Part of a small language model's weights.
Size: 13 layers, width 256, 4 heads of 64.
Architecture: LayerNorm before each block, no biases in attention or MLP.
Training: 278M tokens, 8490 steps.
MLP neurons of a small language model. Each row is named by its layer, matrix (up: input weights; down: output weights) and neuron, and shows model dimensions 128-223. Each number is 128 + 24 x the weight over its row's rms, rounded and kept within 0 to 255. Numbers have three digits each.
After each neuron's rows, "fires on" lists the tokens most often at its 100 highest values on Wikipedia text that the model never trained on.

L2.up384:133169120141179081125160196139117170104141121098086117082153125110107150065114133108156120117117131106136142121111104145127140125137114112125119121122119107146151145112071122119134133134153120172099133091126100113142109108082151136124156137137129124090115137126161146130110086114095154101
L2.down384:125117163108112151107106141102128148110115125128123096137099117111165092103078121134099130135176135098133173138094117096150141115118159128131157108124173134127115121118112146080112135132160143120097135097151155146167117128140161118171119146135104135147150152133135127138079103116122142179
fires on: ".", "s.", ",", "er.", "es.", "ed."

L5.up681:126123104161151135133086122168124134112119172132106078128147108118104120101120147138144136132122102105115103156151169154110154113094132148140166119142120150157168109074100103145123131098129126142140138119148093164129124116101105137096109133112136130100114122136157133150118150142098155105
L5.down681:155113132134133167139151142120149121110093129130173142141110124130159152131099122148139105134159123118112103088098136101199129119151101106108157107112108135116133139139109119101134115127130094150157132110078113059149138160072127111130122133118114125101125165143087123124129156081080160160
fires on: "r", "u", " his", "'s", " a"

L3.up293:126147136089119091180158142126096123086132100104079155113120112120116160140136138130136076169185116089146136133087137150109115143123123166098133117139133133177099157100082118116157169162145088106105145141134117175152100108092108124145113122150167122127158114151164161159135110125131116152
L3.down293:122088137135104083068124101183140122144127117108182127098107124137108131118149123092112156140132122117147153110153128120132123125126076156139103075140116140137110133068123143128133132131175171127095109180152147109110123093175107147157151122134160145158137121147111149156111108107118138086
fires on: " of", "-", ":", "ction"

L8.up37:119134100142159069128143104156094129129104130112132189099150096115161129131123135131136140123122057158143125118147137116136095124133091109145105143105116153149140107171096128112135118100143159137111134116154099142156152111134106126108131097164126124102149115167141125173120129149140106145
L8.down37:151117155161115122125160158109103168138119147135113085156077132123140146126129187104170099151161137117171128148105123157037126113141094112124105130128163128119142115121117135167143138109129128141187128116173088123150133110139143112150179125130118129148136113117104121136125118140136165106
fires on: " W", " expl", " Sp", " Con", " Sm"

L5.up473:122159103100119126107124117107094175146131119096117166104123116104146138145114100144140125130130116135145127143137120157164130142142048127195126124104136106139120092130086099108174116113116154178132152137117121119149101100109136143104122087122097115106159125081126128131152151158150147094
L5.down473:060096159152112120138130150130186157129174117126167130181146155075178130132173150099103151139139150121121168135134101150135137106109148129069120179112115129092114149114135163121080110121102132088134137134138145162106126140151163130164146087128111176146117110116149098137085143119104121128
fires on: " P", "′", " B", " M"

L4.up638:167134113149156132145172124130174116088120143134098095116175126134108141127131161151106116097118119102124108122147136114137129117077144091148122139085139126121145073125097100117136148148138108108142109108129114143121099121106095138152163159124084145131127134155099122147146135110092135091
L4.down638:135114131107117159071137154075121130125085103098134133124123116123090149097155061140085103094071075144119167098157115138141127145102163093117122150123125116108151127133139110102171123121132152103171112140116133143111101120160137125101150148114108121130134116143113114109163145144136127127
fires on: " m", "m", "os", " int", "v"

L3.up764:127155114096099112115143150117089103191089154117088146145150137095128139134101133114125109103137110158121127132108138123157140109169087163132131087155133138158173105151128111119168132106125144156142140156148139147130090089147112128115142117097126144097145118133120124126119129143137072113
L3.down764:095124084138125153116132134137146131117174118129141137125127122121113128133154116173118142170131121093144098096151127135136111120115119118149175132159160148114146131151103135138119119175095115109112146130126121120124123105087184146131134129164076146120093144110135148114093165115128160103
fires on: " sp", " S", " M", " F", " P", " Sp"

L6.up179:133166147071132153110102167098092137143154094171133142127117130093152133102148127163140078146162128117121128107125151129132105094063124117123109139148118105153100143190109139097124123114156092151172124178157143142127162151149127110142110139192094086103175135122140135099112090112127090141
L6.down179:135117169109130166144172107113123117138095103145141103127125116094165144152121076139174134113143114133137100144166142084136102124131101127097170089126077111106097129121145125139102183104133134150126124131119120117125155145102160103140082120085135143161136103119152168142167152080142153146
fires on: " part", "qu", "ist", "enn", "ast", " Art"

L3.up165:195133141098129081154127133158086122123103151128092158154139109121141116171099173157108122127180099146175170132113172157129092109128111140143157118160120117146146098151128093122167109099134110134137156122132112163117161121098106127169085134165111154109097124135159132125145093143167085110
L3.down165:109085103149113148130136147117169141092102106128194174127137112114101116106150109146120153169126134098159125132123157163099127080125125148187141142129151134149154138129132158135095199168121129151110102127085080145145095128128150129131120088118112151104121121079112067144126108154111146159
fires on: " re", " Sp", " sp", " W", " w"

L2.up38:110128094133129087104172124142119179103155121090077120096149143126095140128139164119117124111134109172151106075149144142167134134101147134116151098101118118117131153149125109152123137176159130137110178108146128138128071094127138139132169107095134125097144114188144097128112110125119134138
L2.down38:127142148087115089132153097138119193138166139126081163076101087158186121112112130098161095143149101120150140142161151109165133168112114100183113149114134131159139118136136180094165143115104109144155123152157130111116154091141129116137145132108093108082150136127130119127122102118103138126
fires on: ".", "e.", "ing.", "y.", "es.", "!"

L8.up199:147129171120148120115113106119078115107132127100082165123194110151122134158152161129106102153148128124121115166115141147128141113063104103114118118142112121116166089176118141147147151143134118161119142114100150118172114130152116162171153107104101091112150116150119162163094092148142135093
L8.down199:097135151110145113100118122089140180140149172160139124132086127121106130088124119126162108125119081118156175147132115074142106123124111170157190115130091135097142143140129145116174098138110076138128109135138120106128160193147112150141091146123150155165127111095127130115127113149121099134
fires on: " m", " S", " N", " |", " M", " E"

L5.up641:121132155107161126146143112132082173145100136086124187125100128107109162121123117112154164159139132168071088162134122103157145133144099160152133142123150136119156132135134112092118143113155120134164140148118132166116113125112107188109139109106096125126134113138181167151178105145120086093
L5.down641:104106124148130114130105129148121164125133109173136114099106134130111124135150158119130131094144114125137188141141118131112106164107155099101113111097148092105149170114117097114120124142115155084106134150155097141108113121120150136137092129112144148119094116164116114141122134132110160138
fires on: " in"

L2.up745:117141141125169114127093137116134117119154128076184101119096119125104108134129086126160122122089153156176092128169130148122109129103131107124104121154164132145110123149161110125139132119097161126096095142095113121162103148170122119107112131101130137112102127098158123131117166154116178107
L2.down745:137122166153110105117113138155138058134130146165147063134148117184137116110136143130166117101118141164114128133130146142127155131098106152085092112127098140153117086106110141115132140118149122124121111147100134133112101142147134146107132095119102125151086083109119114120118149122128106139
fires on: " Label:", " And", " Wal", " as", " &", " Or"

L8.up21:139156133110096145141099172110130171143173110199127136121123135122114102129099120124157102150163155172122139132156112125101124123124121149168105138124101120136164111107146097106076119137139151187137116146186165122102131122132159122162139132144095105169134114096114144090142092126109094147
L8.down21:152114117156157111136178109130151092163108133112128129125149091145121123164084093138128154118165133113121130148108172158116120150187103123130150144185089127145138171107101125158093151121110119108154098147123132145099153080106127117152070148109132102047130139138129152127114119159115116167
fires on: " st", " inst", "st", "est", " part", "ist"

L2.up591:107157135087181083124127119090141129170092114137150121110129106105157090121109147152125155142155140132174118062102131161112101169146103177104150093152139109108147134149161101120141117138119160139093094131145091152134106126131100134113108107110136134085146100140116117145123121121115195101
L2.down591:103151121181118134123151161142154123161149115132192094098131114139151114149082152151086099186117124142121108077165132131113105120157167133091090170133159110144099146129108115166113166137121102142156130138125104093128135141118124127117144141122169148110133097104167112152146168085135134122
fires on: " by", " Sir", " I", " Succeeded", " SWE"

L5.up460:114127107114115086119153125098095125065121138125101111111147116135141107135120161123179118144127108132115140110114133138129131160143140116147153128110101130140182133116113133173138148124097121173120146128134106151125120145129176134120143117116105115113116170118135111136111123123080150118
L5.down460:150089118089175146142098086118198155168123130124134140133161115110134128111164177118107081150092125105119091128100108120119121145152115147147123129166149125132136116082138088110107094113144128110132146143112133161100128151121105140124134146203115150118143155109147156113095095105144128173
fires on: " as", " that", " en"

L6.up104:153157188121121143174137141092127165120157107148093094140111118126136138153106125084144106095150148104093103131110142094143095110143182139124153095153109134162134121133138123127130115126102119143125126145122133162131142142108182138132143147138147139154129097143109138142139105105141113084
L6.down104:127144115103143169123098099133161176136106145148152089121089130109155095113121175106129124082064105171103151144125113132153141092092137105147153117156121190091163097154139106117161109149115146141111127145122102154085104138092146106142127141129132132126128137153155142143110147108127158098
fires on: " to", "\n", "th"

L3.up729:143167089072158171166146157120145124069189134163119136137157126110108132171119118117108158135141122190137125141132130142164123126150125106112136139130139109090119139130148133122144154158150109129114070147129166164158101135131177094106106152106113118127194123088120086113121174099144089113
L3.down729:151156122141129183120128147155170170099106108117169165106130130148131110159092075117145085083121094081139115129120148101136162089117099149133126164157113149154121123118068101110136131150177173147161167130097176103114146131113128142117122097130142117115116148132123112121141105064107147134
fires on: " and", " Car", " War", " while", " cons"

L3.up489:136126120139123084119165141141108129102152148175034159115162138112145116150141137142125180142147093106137116132158098138119122167088115111182124107111097111128153131115137120158090128163118107126107139124140158181133125102134179126174138154116081115144119150146141141102098104092149151125
L3.down489:146130146096167148124151144152143127089110093139101122110081122128101105157131174161131065144125082131141130128072177130112129121111124128149155136136091102149148090096111136125157114149134146127118124110082161104086116114150154115123135111124118145113131105138154154132097123160133085155
fires on: " that", " ass", " en", " ex", " not"

L4.up28:150118141110128107146126152146129163114130160107058134086107119152122109094112137107134123096153125148111103179133137137125128132106166093140120151125154170131131103142154155122126174118081122139108127104183129112108141131115149131154168136166098168104069084142124150125126100149106129094
L4.down28:147143101153130185091174124108123107132142092124123125162149130149164128134142199110118170084127152165142155124142084178119166071118150158152158124130108159121142098151109087122166144114114153099138140114143130107112090118102106112131134117142119136129128107144108118110121151137164122122
fires on: " went", " first", " a", "==", "\n", "==="

L4.up441:122134158130141131129137137131103102164119146157099112131178124086153143116120150102120121118107103114113061155169168136111176138140066104137101140108114132103137151149154123105111145170132137079093135141115111104115127122115151146113108132098200135131120155166125145129136138153142108117
L4.down441:164117105117142136142134139161114096166105114094128098154116147152085133120087115165139103179136154154116124101109092126156118143167162114111129163125144119098130091118082103148128146147138084187145150145105128077194116112091138138116097121111113127094115118120141116106113180092117128166
fires on: " Japanese", "'s", "a,", "as,", " Sarah", "u"

L3.up435:132161149078187109156165135134081126084123185116095156116205142152135137119159100122121095182144103139130125143130140160163121097113117102143135097101088097105113119101070136130147166110119082079132118102119116126138134110112110159169110104148068124119138113151167121118128122135086140080
L3.down435:122155120122115146117147175120133125149105151128091140129143083137136079129106164172145109192125096131097158123180142160136101163084173116152143175110125156079134111106110108127147123135127143127157146179111098140165137149107142139098124167138114127110145118148119117147109155116135140096
fires on: " m", "m", " M", " (m"

L3.up44:091162171117145091147120158162087172124132101193099149083126117150120118112133132095151089144179123140122134156130123149128144137148145152168139100128120115099145149097113127116137100138155156141102129139175127176139098146166116102143159126136110127125147138099144128076112100112174133156
L3.down44:126115126126123185138136115147114123140119138096143091117192141160124105141132112146172115136140140107088140116145189124144157114130161158108156138141131120150172129111087141131142113109099127137134144094098131094066150115143092116126156107131142110127121159130115099143116149108096142122
fires on: " also", " However,", "==C", " Although"

L3.up130:116149141115135130131131125110137151122127100102137135108136102102092143133129075127123119159176122132144097158079133141157147150113129144092135120149100113140100149185118084123130150108096136123136131103133129154084120128116080131159169091137118142150142134193155116117134078077143129148
L3.down130:139141052132139147107121116105139164104144120113097126168108138130114177136144154111129093115117100121103137149153124113157130113106121108116106134080100113106140133148116127106122104135121116117134123139134132102114106125144125149117142100122105103111132126170163126118163118092149052165
fires on: "′", " Succeeded", "-", " /", " zone:", "″N"

L3.up232:162124116135108100123124115116103123130128140113105120096156117127132124097108136060168162139094103137124099149089167152100122161148096134168087120132130156092171122118164079098153119110105078118096067127168105103121131119125120124151108108115123125126126152150141140075134126165129117135
L3.down232:146148100105146112119117150113131133155124166174121123136138103120152105155125116112109127120132147122142138134141136155121119134115129135180112132076138177099162119116157093115131131150105122073104125129130140141161102134095061120086137159060131087138086154097095156184155138165164111134
fires on: " as", " de", " o", " en", " s", " la"

L2.up153:120170136113169134125111129072169097139080109048111098116120133131149089137149067067117088154169110110118090138111123149122112145157127156133139133148150134101148126154118131117163102122100112117126130142118107123088155159128091154130123142141158152137147116133103107096165110122115135093
L2.down153:119165155119104126169131162115147150125130143157123105117094125121090120112132139117137102113126099153116118111109124135162128130146170101114119137093135160149164090100111124121119108144070141139113179161069165184090151126170097150106142124115119095113128165176151155129106105090133099127
fires on: " /", ":", " ft", "^{", "-"

L6.up620:134123143116118093179109166126151132071161152152047144092135147155139110118115106108105086145118107137123143156121136156164124110150150127149123089154174111153168132081125163124109125104104119151115110149131079167131086134132147158132108112165108139161157117149107158138116091121147100096
L6.down620:133148095128113149107101127111101141136111108115103148094090129160133152144123130092152164141144108133084141063139123110142131113161100149105182151130151134112149135166136137135157116148192169119104135093158099119108099124147124122167137158091143143176110166085153123117131087146156146127
fires on: "\n", " of", " years", " ab", "omm"